{
  "vocab_size": 1107,
  "rope_base": 10000.0,
  "attn_scale": 0.195,
  "parallel_block": false,
  "init_std_o": 0.0312
}
MLP neurons of a small language model. Each row is named by its layer, matrix (gate and up: input weights) and neuron, and shows model dimensions 64-127. Each number is 200 + 20 x the weight over its row's rms, rounded and kept within 0 to 999. A neuron's up and down rows have the sign that makes its largest values positive.
After each neuron's rows, "fires in" lists the words (lower case) most often at its 100 highest values on Wikipedia text that the model never trained on.

L9.gate49,242,181,193,178,232,192,203,159,192,183,216,201,184,183,192,208,179,160,168,218,195,258,180,167,190,206,191,201,193,201,224,193,196,199,168,228,168,182,209,194,181,190,202,227,198,189,202,230,201,194,196,190,204,188,174,218,179,237,188,209,190,147,211,183
L9.up49,202,196,222,178,180,234,180,194,219,148,215,188,176,227,175,205,219,155,227,196,194,200,191,187,170,178,173,210,217,204,179,216,220,224,192,201,202,213,178,178,219,223,212,203,204,222,222,235,187,204,151,192,188,180,239,218,209,195,186,201,219,179,207,238
fires in: "to", "of", "on", "with", "about", "from"

L4.gate275,181,223,186,203,210,225,185,163,222,210,189,208,231,217,198,199,208,172,205,214,200,173,227,207,181,197,223,176,181,218,220,205,208,217,221,224,156,216,221,189,205,223,211,220,222,219,220,204,217,199,229,179,188,206,213,191,172,181,171,175,200,206,194,219
L4.up275,209,208,189,184,180,228,191,213,194,189,226,189,188,210,174,214,203,230,197,215,178,216,224,191,183,195,209,220,190,209,212,171,238,252,216,238,242,215,206,182,199,193,226,201,217,204,223,223,208,187,220,163,196,235,195,201,207,189,199,201,214,178,217,204
fires in: "on"

L6.gate3,209,159,167,181,207,189,177,231,257,207,195,177,220,199,181,200,215,213,170,196,214,221,177,185,179,203,211,190,206,176,232,210,206,215,205,163,211,182,225,185,186,192,208,211,246,159,183,225,216,183,201,215,203,216,209,183,199,163,209,176,203,171,213,187
L6.up3,217,195,212,190,195,190,176,165,203,204,208,179,176,214,192,185,205,231,195,196,242,182,178,197,166,207,209,221,171,205,165,216,185,169,164,212,167,163,208,205,193,203,217,207,219,220,207,182,176,220,201,196,234,236,218,192,172,192,196,235,223,207,184,182
fires in: "by", "guitar", "waffen"

L6.gate28,186,227,213,218,194,197,222,227,203,204,204,211,197,199,206,193,187,187,194,230,211,194,171,196,183,159,171,177,196,209,191,245,191,182,193,243,225,220,170,190,150,177,215,214,200,191,214,213,199,155,182,178,218,225,195,201,205,194,190,213,202,193,213,209
L6.up28,186,172,201,175,207,247,196,210,177,195,200,194,196,220,214,230,229,215,203,189,232,156,225,178,192,194,227,180,185,214,239,198,181,183,211,213,190,191,222,170,186,187,166,203,182,180,187,202,236,193,213,175,220,219,209,194,212,235,197,169,183,203,181,196
fires in: "as", "for", "fully", "on", "fort"

L2.gate548,204,167,184,215,205,204,204,203,213,168,187,228,200,235,174,198,215,200,230,211,176,183,186,169,196,206,225,192,185,196,186,231,191,178,192,215,200,199,177,230,187,199,217,168,171,223,212,198,213,206,190,200,210,194,188,188,176,199,212,204,240,218,180,221
L2.up548,224,189,223,186,179,189,161,177,195,190,205,199,215,199,216,206,230,207,230,224,206,178,185,204,203,162,207,199,218,214,193,205,228,204,214,205,207,213,181,207,188,167,223,153,187,189,207,179,217,190,206,199,209,177,177,218,178,170,203,228,243,212,205,175
fires in: "place", "society", "parliament", "athlete", "mathrm", "daniel"

L6.gate156,188,220,167,208,213,219,201,175,184,245,184,220,240,213,210,183,187,211,224,214,182,224,195,255,171,190,183,232,192,212,188,186,153,210,203,167,231,201,237,207,180,228,198,223,204,222,189,229,217,206,176,213,185,161,191,227,190,192,197,233,165,182,197,194
L6.up156,213,199,191,214,186,194,188,219,173,218,208,220,204,215,214,206,179,182,193,185,212,196,200,214,208,226,194,211,208,203,185,189,170,203,208,237,247,199,197,185,198,220,163,239,206,173,191,211,199,221,192,223,238,190,190,232,204,182,185,236,175,188,230,232
fires in: "of", "to", "the", "such", "only"

L2.gate325,218,236,189,180,184,204,214,200,209,181,173,203,192,204,184,227,203,240,189,178,173,211,216,199,178,223,229,219,194,211,204,196,197,224,204,189,183,197,198,167,203,196,230,221,189,162,194,231,185,197,184,196,210,195,163,232,161,212,200,207,204,166,221,176
L2.up325,208,231,207,217,186,209,160,176,212,208,185,186,193,220,187,255,193,195,197,218,181,257,187,199,215,210,199,214,156,190,207,183,202,154,202,200,198,196,214,160,224,168,192,203,197,206,217,242,221,198,200,217,184,203,194,202,154,206,202,218,193,215,229,222
fires in: "were", "was", "been", "currently"

L8.gate670,220,188,238,194,186,188,212,223,209,231,188,205,166,219,210,166,181,207,190,186,220,195,166,206,229,201,208,241,216,203,178,213,201,216,174,223,246,180,179,203,204,183,181,220,216,176,177,215,234,208,188,218,215,225,186,178,197,181,224,186,227,218,189,196
L8.up670,205,232,241,209,224,163,209,205,231,222,177,195,214,223,198,226,177,166,232,211,204,187,197,178,185,190,206,214,194,202,157,226,206,209,186,203,205,227,188,224,204,213,203,237,193,204,197,217,209,187,234,202,194,197,203,188,226,182,211,198,197,202,195,193
fires in: "against", "votes", "again", "result", "rank"

L6.gate498,177,163,210,185,203,199,198,187,223,228,193,241,236,194,208,196,196,192,201,194,175,200,223,236,149,195,171,188,219,240,203,207,181,207,179,208,197,229,203,185,231,210,182,235,200,227,209,199,169,195,238,208,198,226,204,212,216,192,221,198,211,198,182,230
L6.up498,212,163,179,216,218,241,216,171,187,226,179,208,219,203,205,219,189,192,212,146,179,198,175,194,191,202,191,164,211,223,205,226,212,213,183,223,185,201,206,222,178,193,216,181,198,203,203,193,204,196,188,215,176,204,206,160,203,208,182,206,213,196,201,207
fires in: "of", "since", "because", "during", "said"

L11.gate491,215,200,196,213,201,233,231,247,239,204,195,221,220,196,218,202,211,193,189,205,184,188,218,215,183,214,166,215,206,192,202,192,175,179,191,181,261,206,158,192,212,196,202,208,220,214,192,248,193,218,170,229,235,200,182,202,174,217,209,204,203,166,209,220
L11.up491,221,209,196,211,225,219,221,195,207,187,202,184,223,215,170,202,207,178,208,177,179,223,244,226,193,193,197,205,176,163,190,190,191,211,189,220,213,181,212,179,187,185,192,238,159,208,215,178,227,202,203,206,182,188,216,239,187,194,172,181,170,220,185,184
fires in: "she", "had", "which", "it", "has", "that"

L6.gate107,223,208,163,162,231,186,199,207,193,204,212,180,237,171,189,185,205,194,199,167,211,202,218,183,233,192,205,197,186,222,199,241,201,214,199,186,215,193,201,171,223,202,167,162,222,175,195,187,210,180,180,205,191,213,199,205,190,221,186,222,166,201,262,190
L6.up107,183,194,187,192,190,174,197,202,168,199,177,219,208,212,186,199,237,176,230,192,205,179,192,180,224,175,189,212,202,187,232,192,169,192,222,211,194,143,207,182,168,213,207,196,225,191,215,208,194,179,189,141,176,194,229,190,197,204,220,219,161,204,211,229
fires in: "school", "college", "stadium", "education", "schools"

L6.gate358,241,188,207,188,232,226,157,218,224,214,225,229,214,186,223,182,198,168,205,227,209,166,200,247,200,229,194,209,214,197,189,209,211,190,178,169,224,210,235,174,223,186,214,189,202,229,247,196,164,213,185,207,208,183,178,178,188,180,206,197,210,166,164,206
L6.up358,218,202,200,155,199,236,213,235,213,228,217,207,210,203,197,202,212,209,216,204,188,209,222,211,191,264,170,191,225,179,185,227,217,201,226,180,187,182,185,181,182,216,184,200,165,219,227,210,203,183,178,211,179,187,231,190,188,183,222,178,223,184,175,173
fires in: "guitar", "vocals", "by", "opponent", "violin", "guitars"

L2.gate308,208,237,188,174,173,186,218,187,166,213,223,245,195,204,176,209,201,222,195,189,206,216,172,204,205,191,162,176,224,224,194,215,212,223,198,195,189,203,172,212,190,165,225,194,213,195,162,201,171,180,248,206,187,220,232,222,215,233,169,198,172,207,185,211
L2.up308,206,209,190,202,184,176,166,163,207,163,210,209,232,229,208,231,202,230,211,188,189,209,218,261,211,216,241,224,192,218,252,166,180,211,217,198,184,259,212,210,215,233,215,197,172,203,201,196,227,191,230,211,234,190,191,207,208,205,207,207,184,201,223,192
fires in: "with", "while", "withdrew", "without", "more"

L8.gate523,217,214,151,188,201,178,205,184,209,206,216,188,202,199,211,191,154,215,188,181,177,138,217,219,193,171,186,176,193,179,208,190,198,224,195,226,205,210,179,178,172,165,192,203,176,191,178,207,207,207,192,180,181,198,205,208,211,197,199,225,221,234,186,195
L8.up523,221,214,173,217,181,225,184,209,178,209,194,207,174,207,229,184,241,215,192,187,228,191,206,218,188,164,185,192,231,201,231,197,190,215,254,206,199,194,231,190,186,200,191,171,158,173,218,193,223,161,224,197,185,199,225,194,200,228,191,194,192,192,171,206
fires in: "as", "twelve", "what", "for"

L8.gate141,196,208,200,207,190,187,210,190,200,210,181,210,208,214,194,217,234,208,209,245,202,192,192,230,210,193,192,212,190,193,210,224,167,209,197,192,203,221,211,164,178,206,204,240,198,201,186,157,245,206,205,214,209,180,201,209,239,199,175,225,214,169,198,214
L8.up141,227,207,182,187,211,195,196,199,199,249,209,197,203,231,209,235,190,164,220,174,188,203,182,165,203,187,190,178,213,219,204,181,225,199,195,194,197,209,181,188,181,237,182,178,197,259,230,201,212,223,200,196,191,150,174,203,231,231,178,226,187,220,175,219
fires in: "to", "of"

L11.gate340,200,196,211,209,202,201,210,243,206,194,191,230,225,173,224,170,170,213,196,164,193,197,205,188,183,207,205,194,191,202,225,202,179,184,187,191,205,204,234,170,151,224,200,201,183,165,241,219,188,173,224,182,183,205,175,187,224,195,180,175,186,233,206,215
L11.up340,211,236,207,194,198,147,183,198,176,200,178,177,198,210,225,212,230,195,190,209,230,221,198,220,201,199,241,216,203,195,201,226,208,198,178,183,201,192,199,183,177,234,236,190,223,253,208,179,172,213,239,201,176,167,171,205,165,197,213,203,225,210,186,201
fires in: "and", "he", "or", "before", "but", "be"

L2.gate79,177,226,218,216,194,193,196,198,209,203,195,208,203,210,203,198,223,207,197,241,178,190,204,171,194,160,146,200,195,172,181,221,166,197,199,188,217,181,206,221,211,201,201,189,195,202,182,239,209,213,187,161,179,205,229,199,206,138,157,250,190,192,216,187
L2.up79,184,219,192,181,195,183,199,164,202,218,198,193,208,224,214,192,234,211,217,207,204,186,202,180,184,210,197,213,135,193,177,218,195,221,197,194,185,256,213,194,220,179,221,204,188,213,231,210,157,203,200,226,201,196,192,218,171,186,176,212,206,217,181,207
fires in: "two", "several", "seven", "three", "five", "twelve"

L9.gate156,226,229,189,181,184,206,183,199,208,213,187,220,220,199,182,190,160,178,201,185,204,197,226,174,191,194,199,179,194,193,192,201,196,190,182,176,205,224,194,187,185,161,204,213,222,220,205,183,172,213,196,206,204,186,171,170,218,240,203,227,172,238,191,202
L9.up156,190,163,191,204,168,186,201,191,174,180,189,204,200,184,202,195,163,187,209,185,232,219,227,194,228,218,233,211,210,162,212,197,232,199,202,194,180,213,186,220,162,212,181,193,236,211,244,194,191,197,204,193,209,208,208,206,229,161,216,258,228,219,222,209
fires in: "with", "has", "had", "have", "prominent"

L8.gate383,204,197,162,199,213,233,203,198,216,197,198,203,207,170,190,215,218,153,175,190,184,203,212,169,195,196,207,191,248,154,208,185,181,214,184,159,190,183,197,213,163,183,202,238,233,206,202,219,195,192,191,247,191,197,177,218,210,176,196,198,194,218,193,197
L8.up383,229,181,229,192,170,187,198,203,214,206,183,177,219,210,184,225,207,208,230,181,188,177,207,229,198,234,179,206,205,173,163,167,256,187,186,177,203,188,149,239,185,197,203,207,217,214,208,199,196,179,185,218,197,212,182,232,226,205,194,189,203,191,201,181
fires in: "is", "of", "has", "have", "to"

L6.gate326,209,206,193,200,186,189,201,202,211,215,186,171,213,190,195,170,187,200,189,170,204,219,200,201,173,191,208,211,188,202,208,220,205,185,234,195,199,207,205,185,164,211,202,202,160,202,228,170,185,167,209,190,207,183,214,236,155,198,200,215,201,183,175,173
L6.up326,223,227,176,243,210,214,209,230,212,188,216,222,207,223,206,220,218,211,205,189,178,173,200,190,206,194,203,226,170,188,238,172,182,172,186,222,227,185,203,178,186,195,212,209,194,198,179,206,194,206,178,222,224,212,201,208,269,228,180,194,233,186,226,199
fires in: "on", "however", "to", "if", "though", "mathrm"

L10.gate256,199,199,203,240,212,188,194,194,192,152,184,199,225,193,201,188,193,203,210,226,198,207,214,198,184,185,197,211,220,194,198,201,191,203,172,194,207,209,199,201,160,187,185,229,226,169,198,169,169,222,203,199,232,195,165,247,204,194,190,167,158,193,231,187
L10.up256,230,221,205,219,194,195,192,232,196,208,203,209,186,191,220,199,188,176,212,199,193,202,175,205,182,243,237,221,216,200,242,223,213,242,190,219,221,198,203,215,198,206,220,201,163,209,246,235,215,171,210,175,212,234,152,202,235,218,189,182,203,250,196,209
fires in: "year", "votes", "years", "notes", "living", "yards"

L11.gate329,185,181,178,184,182,207,227,228,218,171,197,205,216,195,158,150,226,177,188,214,174,185,202,198,204,197,209,255,122,186,194,189,165,164,213,193,220,170,174,210,195,226,184,244,181,186,187,217,196,219,203,156,200,191,207,171,171,187,206,185,239,188,191,198
L11.up329,198,213,193,226,168,222,176,168,183,191,208,192,178,232,214,199,201,187,207,215,193,236,225,184,209,209,162,224,163,167,211,209,227,183,202,214,181,196,198,197,175,222,240,199,179,184,200,202,189,193,199,199,219,192,171,231,215,206,217,202,179,213,205,169
fires in: "for", "former", "forces"

L6.gate171,208,193,230,175,217,234,177,207,203,211,222,195,205,244,186,214,191,179,187,180,226,204,209,225,207,185,182,186,179,172,190,185,152,217,208,205,200,190,224,203,166,213,179,174,198,165,207,198,167,218,185,211,184,219,215,199,165,175,204,196,183,167,191,190
L6.up171,182,215,177,149,178,195,180,195,192,167,204,182,216,213,170,205,196,216,200,176,219,219,187,198,211,220,177,213,207,182,230,200,169,220,231,226,199,201,216,172,207,171,156,203,214,196,223,158,219,215,199,246,203,175,229,187,206,176,183,213,178,195,217,186
fires in: "such", "research", "established", "death", "the"

L9.gate684,202,238,196,191,202,192,158,190,142,208,192,192,206,197,177,214,196,198,170,173,178,204,213,203,184,176,240,219,215,188,187,210,210,206,203,210,216,194,214,204,197,214,181,226,228,182,174,238,180,186,211,215,180,238,159,180,203,175,198,196,228,191,199,166
L9.up684,198,208,202,203,202,179,180,212,209,175,221,217,202,197,182,213,190,230,226,186,200,201,189,200,159,212,211,208,170,208,230,205,200,171,188,225,208,190,203,226,191,189,184,206,157,230,193,179,193,149,189,188,179,183,204,164,208,196,242,217,192,201,210,153
fires in: "was", "is", "were", "are"

L8.gate370,207,223,188,179,186,215,160,216,198,202,207,206,190,177,202,195,184,168,225,174,186,216,203,190,206,206,190,178,198,204,236,191,192,209,196,184,226,242,204,221,201,213,187,185,176,217,227,174,222,180,208,212,180,187,200,174,215,228,164,239,205,217,205,225
L8.up370,248,185,206,193,186,188,174,197,235,201,195,183,215,194,185,208,201,196,206,221,195,245,176,205,179,199,215,198,162,211,222,189,208,171,194,160,214,177,211,223,182,194,223,189,218,188,207,237,171,244,202,190,214,230,184,192,167,214,220,172,220,241,233,240
fires in: "has", "had", "have", "also"

L8.gate596,186,206,206,172,182,190,200,241,171,203,202,218,197,187,202,159,195,199,203,186,237,221,203,195,183,164,213,180,217,212,189,211,236,213,213,212,193,202,190,176,173,186,181,245,194,188,202,182,230,194,209,222,218,191,210,217,200,228,222,214,191,241,192,223
L8.up596,242,196,150,175,185,206,176,239,197,204,197,216,183,199,148,208,205,207,187,162,168,165,187,198,203,193,194,213,205,207,254,189,187,197,202,190,193,188,207,180,181,234,250,193,168,207,198,240,208,169,205,225,202,175,192,195,215,201,209,194,224,193,188,201
fires in: "with", "withdrew", "within", "continues", "fort", "continued"

L4.gate321,239,219,206,188,193,210,182,213,192,214,237,207,211,194,207,215,195,192,206,185,188,214,224,201,192,224,193,204,178,170,222,196,216,230,208,197,204,215,186,213,191,211,220,195,222,198,193,159,229,233,215,258,189,199,182,187,220,154,245,216,199,147,208,223
L4.up321,144,198,199,197,229,218,232,240,189,185,184,223,168,186,201,227,230,156,173,171,175,226,156,195,198,215,185,210,177,180,246,201,234,187,199,205,169,205,204,200,190,213,187,177,211,190,221,175,211,207,204,190,182,264,215,195,213,214,164,197,211,189,194,200
fires in: "the", "its"

L4.gate381,171,234,184,235,206,176,211,199,211,234,204,207,182,226,194,176,222,202,200,189,183,216,191,213,220,231,217,204,225,188,222,242,196,201,188,209,193,202,193,180,201,172,239,236,201,202,195,185,165,204,170,229,204,204,181,211,209,201,213,231,188,153,223,183
L4.up381,194,176,183,217,235,165,201,207,177,207,180,201,182,192,182,169,210,184,174,250,175,161,214,195,214,204,209,210,206,183,230,170,168,197,196,156,177,204,199,208,221,206,212,214,216,206,187,184,176,186,193,174,198,217,144,157,193,193,205,183,222,195,164,202
fires in: "third", "ft", "1st", "gold", "winter", "fourth"

L8.gate227,202,234,200,180,217,214,168,212,188,182,234,185,202,219,187,194,215,230,183,212,167,200,193,173,192,183,220,192,205,222,193,233,152,185,186,214,181,204,231,164,199,182,202,197,199,179,207,147,185,151,182,207,191,214,172,223,184,208,181,184,194,191,182,215
L8.up227,198,196,200,203,211,232,167,211,193,219,222,186,218,237,190,195,188,235,208,225,184,209,204,222,192,177,255,207,184,202,209,206,218,209,192,187,186,215,167,217,211,199,213,179,231,223,195,218,150,184,192,192,253,231,236,184,216,208,222,244,235,204,209,200
fires in: "on"

L2.gate533,206,205,201,216,210,215,194,205,222,185,185,207,195,190,206,212,170,194,189,233,213,225,177,201,186,204,236,199,191,192,185,176,196,208,178,199,203,231,223,205,225,179,225,195,212,193,196,194,192,160,201,213,172,222,218,185,158,161,229,191,233,197,205,213
L2.up533,188,234,210,205,208,183,186,185,205,187,191,223,171,177,218,204,200,210,168,186,199,207,191,207,182,228,194,201,193,220,193,173,230,227,228,215,203,189,181,228,260,210,204,203,221,204,173,165,234,186,196,194,224,193,206,206,179,194,213,238,195,231,204,218
fires in: "since", "during", "together", "assembly", "by", "responsible"

L8.gate437,240,215,206,185,206,192,190,193,202,191,195,178,208,202,194,203,199,191,192,164,174,218,158,212,175,196,195,176,206,203,199,174,190,197,209,171,225,178,183,168,223,203,166,138,192,214,200,191,193,208,206,210,200,184,179,162,215,236,200,191,191,221,197,226
L8.up437,187,229,159,197,205,226,196,193,224,223,206,217,205,217,213,223,211,200,197,212,185,238,196,173,183,206,240,220,202,199,203,198,196,180,241,181,193,210,225,175,185,175,190,211,210,189,210,171,188,171,228,209,202,201,213,201,228,195,209,219,197,202,178,209
fires in: "as", "or", "original", "orchestra", "originally", "2011"

L8.gate327,167,224,187,191,187,188,151,210,187,170,173,203,194,218,230,221,163,178,200,228,191,209,220,228,186,214,179,211,216,179,240,221,235,190,197,233,172,177,197,180,220,209,213,192,189,196,213,214,198,220,223,178,198,211,234,219,178,200,197,215,198,170,167,188
L8.up327,155,220,178,152,177,218,183,175,221,193,190,205,177,197,161,155,211,222,195,195,253,199,189,215,205,158,183,169,212,198,226,191,228,200,228,215,204,185,231,205,229,215,169,215,229,188,213,227,183,212,173,185,186,208,205,179,186,223,195,162,199,172,191,242
fires in: "on", "francisco"

L4.gate490,197,164,193,198,209,235,206,185,163,231,188,211,209,171,218,225,211,193,178,243,171,182,199,218,204,210,221,179,224,196,198,234,206,264,206,209,203,190,217,183,217,219,221,189,201,188,217,205,222,215,197,223,207,127,196,209,182,215,197,200,190,200,185,214
L4.up490,210,209,195,203,204,234,189,210,187,204,210,188,199,201,172,186,196,202,163,192,195,177,212,229,208,194,191,196,177,198,165,235,200,225,206,203,220,223,222,195,242,192,187,214,221,182,175,183,187,201,222,215,229,164,221,210,196,195,240,203,202,223,193,203
fires in: "year", "years", "months", "days", "season"

L8.gate102,195,198,190,135,193,204,216,199,206,212,197,214,206,186,160,200,202,179,186,227,224,223,177,165,180,199,210,231,184,240,133,219,179,182,209,206,183,189,194,189,182,203,195,236,201,197,229,187,222,229,148,199,218,225,205,204,212,167,182,197,204,211,199,203
L8.up102,213,210,198,223,202,197,198,208,224,180,193,225,198,187,169,197,219,201,210,186,215,211,179,181,204,227,203,191,202,227,199,236,205,191,220,212,225,202,234,186,201,191,190,171,182,145,192,203,182,187,201,179,209,198,229,221,220,183,199,182,198,210,222,196
fires in: "team", "brand", "club", "located"

L2.gate117,193,210,185,173,191,183,199,200,212,197,200,211,214,210,177,189,210,185,220,196,172,197,208,226,190,218,163,219,228,172,181,198,207,215,206,195,210,222,247,189,209,217,229,188,208,193,224,204,221,225,162,214,179,210,220,215,185,214,191,211,198,161,225,166
L2.up117,194,198,227,216,221,223,194,181,222,183,158,205,228,182,190,248,231,190,171,172,181,183,203,204,178,217,209,186,188,193,176,171,207,191,182,210,193,202,225,173,192,182,202,178,162,194,224,190,178,191,192,196,203,198,188,199,200,191,212,182,179,215,238,206
fires in: "that", "the", "troops"

L10.gate491,209,202,210,227,193,195,171,178,193,208,185,202,209,182,182,200,192,177,218,201,189,209,185,171,191,198,216,184,190,157,214,181,242,213,203,193,195,203,201,191,192,185,196,227,205,201,177,199,239,199,191,208,210,224,206,199,219,175,186,193,237,223,203,180
L10.up491,235,240,208,194,213,251,202,213,216,221,230,240,219,212,211,217,180,220,210,215,176,199,200,212,200,223,209,207,202,206,187,177,211,193,186,182,196,206,226,206,198,183,207,197,157,203,185,181,232,215,202,196,171,189,189,213,210,237,208,197,184,189,216,205
fires in: "in", "to", "of", "with"

L8.gate231,187,203,244,199,230,190,192,203,180,232,181,215,207,195,218,212,164,185,236,170,193,219,165,210,195,184,178,217,170,189,186,174,213,156,232,225,192,208,205,198,211,193,203,208,189,228,223,187,207,219,204,197,212,247,191,180,179,169,210,204,204,179,239,195
L8.up231,193,222,202,224,238,202,178,200,199,183,192,213,190,206,206,209,201,152,163,200,201,206,189,205,219,194,190,235,211,197,212,160,238,193,206,193,147,252,164,175,200,203,214,192,161,183,190,182,217,214,208,197,198,194,218,168,189,223,213,189,184,203,206,205
fires in: "the", "theory"

L9.gate281,222,185,189,216,215,140,229,196,177,204,157,219,201,182,190,181,190,227,183,203,215,190,197,228,199,203,215,214,195,213,190,229,191,181,197,199,201,184,199,218,203,147,210,234,211,191,199,186,230,201,198,239,212,189,185,215,187,203,192,218,197,175,212,220
L9.up281,221,176,163,190,191,202,202,184,218,218,222,192,206,224,208,174,226,198,198,206,192,191,192,238,206,203,198,191,191,214,212,225,193,229,200,204,195,225,190,193,177,193,220,231,155,221,242,160,207,226,208,193,181,212,205,209,209,223,211,216,216,201,230,180
fires in: "to", "of", "remained", "from", "themselves"

L8.gate509,206,207,138,173,229,185,189,221,216,175,183,184,197,223,228,138,208,181,183,211,164,215,178,185,198,216,192,209,192,161,194,193,208,176,200,205,187,204,198,191,166,232,216,185,192,175,220,210,215,192,219,193,211,187,186,222,172,219,207,198,223,182,188,209
L8.up509,206,250,194,214,191,185,213,203,177,165,186,182,182,215,204,214,193,235,190,194,200,209,227,201,220,203,228,194,205,192,179,179,191,193,195,192,194,184,196,200,158,237,175,182,223,203,206,199,203,216,195,215,236,203,180,194,158,202,210,210,239,161,201,229
fires in: "on", "for", "former", "under", "force"

L6.gate305,200,218,215,178,185,190,172,198,206,190,219,196,199,219,208,225,188,208,211,197,189,203,237,200,205,200,214,209,162,209,193,170,193,192,178,203,201,191,196,209,215,207,188,219,192,230,178,215,166,192,203,219,158,199,181,211,209,213,183,199,230,183,204,192
L6.up305,190,193,184,182,208,213,191,186,213,184,198,188,204,212,176,216,225,203,221,216,142,210,202,189,207,191,227,224,223,190,213,182,173,177,191,171,230,199,233,209,176,193,208,212,198,216,221,209,192,197,213,243,196,195,161,232,168,185,187,159,185,205,228,186
fires in: "and", "this", "s", "or", "of", "where"

L4.gate96,216,232,212,215,197,213,182,179,204,179,198,196,233,200,218,208,141,189,186,185,203,218,195,200,233,164,150,173,198,195,211,174,221,175,213,225,179,213,204,174,188,238,199,195,190,230,221,216,190,207,187,226,173,150,202,220,205,207,191,165,205,217,206,226
L4.up96,246,154,225,197,215,215,213,200,182,189,184,172,214,204,180,198,213,197,229,170,224,226,178,187,240,193,186,190,208,207,237,180,185,199,212,177,194,195,182,211,153,222,205,210,202,181,204,171,183,212,194,202,220,189,212,197,205,196,175,200,186,198,197,218
fires in: "central", "center", "centre", "recent", "conference"

L2.gate334,191,209,213,216,239,170,227,212,181,213,217,212,207,197,188,190,175,176,200,243,188,199,212,220,213,184,212,218,213,180,210,226,201,168,211,199,219,208,185,140,231,175,242,220,201,184,168,189,206,184,209,148,208,188,182,199,176,210,185,216,196,217,188,194
L2.up334,203,182,186,205,191,190,186,213,221,179,204,194,175,216,185,222,216,199,224,216,186,232,214,194,214,207,186,177,215,182,160,156,233,185,202,198,157,209,207,230,213,204,213,198,148,200,217,200,206,224,153,180,215,160,199,209,182,216,216,196,166,255,190,169
fires in: "there", "may", "killer", "killed", "succeeded", "them"

L4.gate26,159,198,227,194,233,213,189,174,172,173,189,215,201,172,204,211,193,205,162,212,177,175,171,197,215,167,206,240,155,202,196,186,161,223,174,218,171,236,179,235,186,192,202,202,206,217,211,194,177,182,172,183,199,182,192,214,205,202,204,209,195,170,190,247
L4.up26,210,198,195,157,207,206,200,183,185,193,193,202,184,166,142,215,198,219,188,167,228,190,177,163,194,180,184,204,172,171,208,181,222,213,202,199,165,225,205,225,173,218,197,202,208,164,210,225,198,198,200,226,178,189,200,184,196,205,201,180,210,176,186,230
fires in: "on", "be", "in"

L6.gate160,220,165,180,173,180,187,193,210,174,203,204,199,220,207,220,203,189,216,231,222,181,178,210,233,179,219,177,185,222,180,215,210,180,208,186,196,226,164,202,234,162,201,200,191,193,227,190,230,173,184,232,216,185,209,192,217,195,193,233,191,209,167,204,221
L6.up160,208,174,187,195,224,151,175,196,170,210,178,171,167,200,216,152,232,207,197,206,174,196,241,170,215,201,192,170,194,171,184,233,169,188,212,203,213,189,208,242,196,190,196,240,188,176,197,188,203,209,202,215,218,210,173,188,216,171,230,161,214,185,164,215
fires in: "third", "second", "first", "previously", "2nd", "1st"

L9.gate261,190,175,250,137,198,184,188,201,217,189,173,185,251,251,230,238,219,184,203,208,225,220,236,223,218,191,198,211,231,208,193,213,183,222,172,180,176,211,215,219,206,200,188,214,222,169,191,229,186,217,204,183,225,219,188,218,217,192,176,170,208,235,193,153
L9.up261,207,220,180,202,189,166,202,205,195,201,213,193,205,208,183,188,220,181,178,182,219,193,194,206,201,158,191,240,211,191,206,242,184,161,191,189,226,231,184,217,199,223,201,200,188,224,206,217,163,208,187,191,216,197,187,177,191,224,228,180,196,202,225,223
fires in: "she", "he", "it", "who", "which", "that"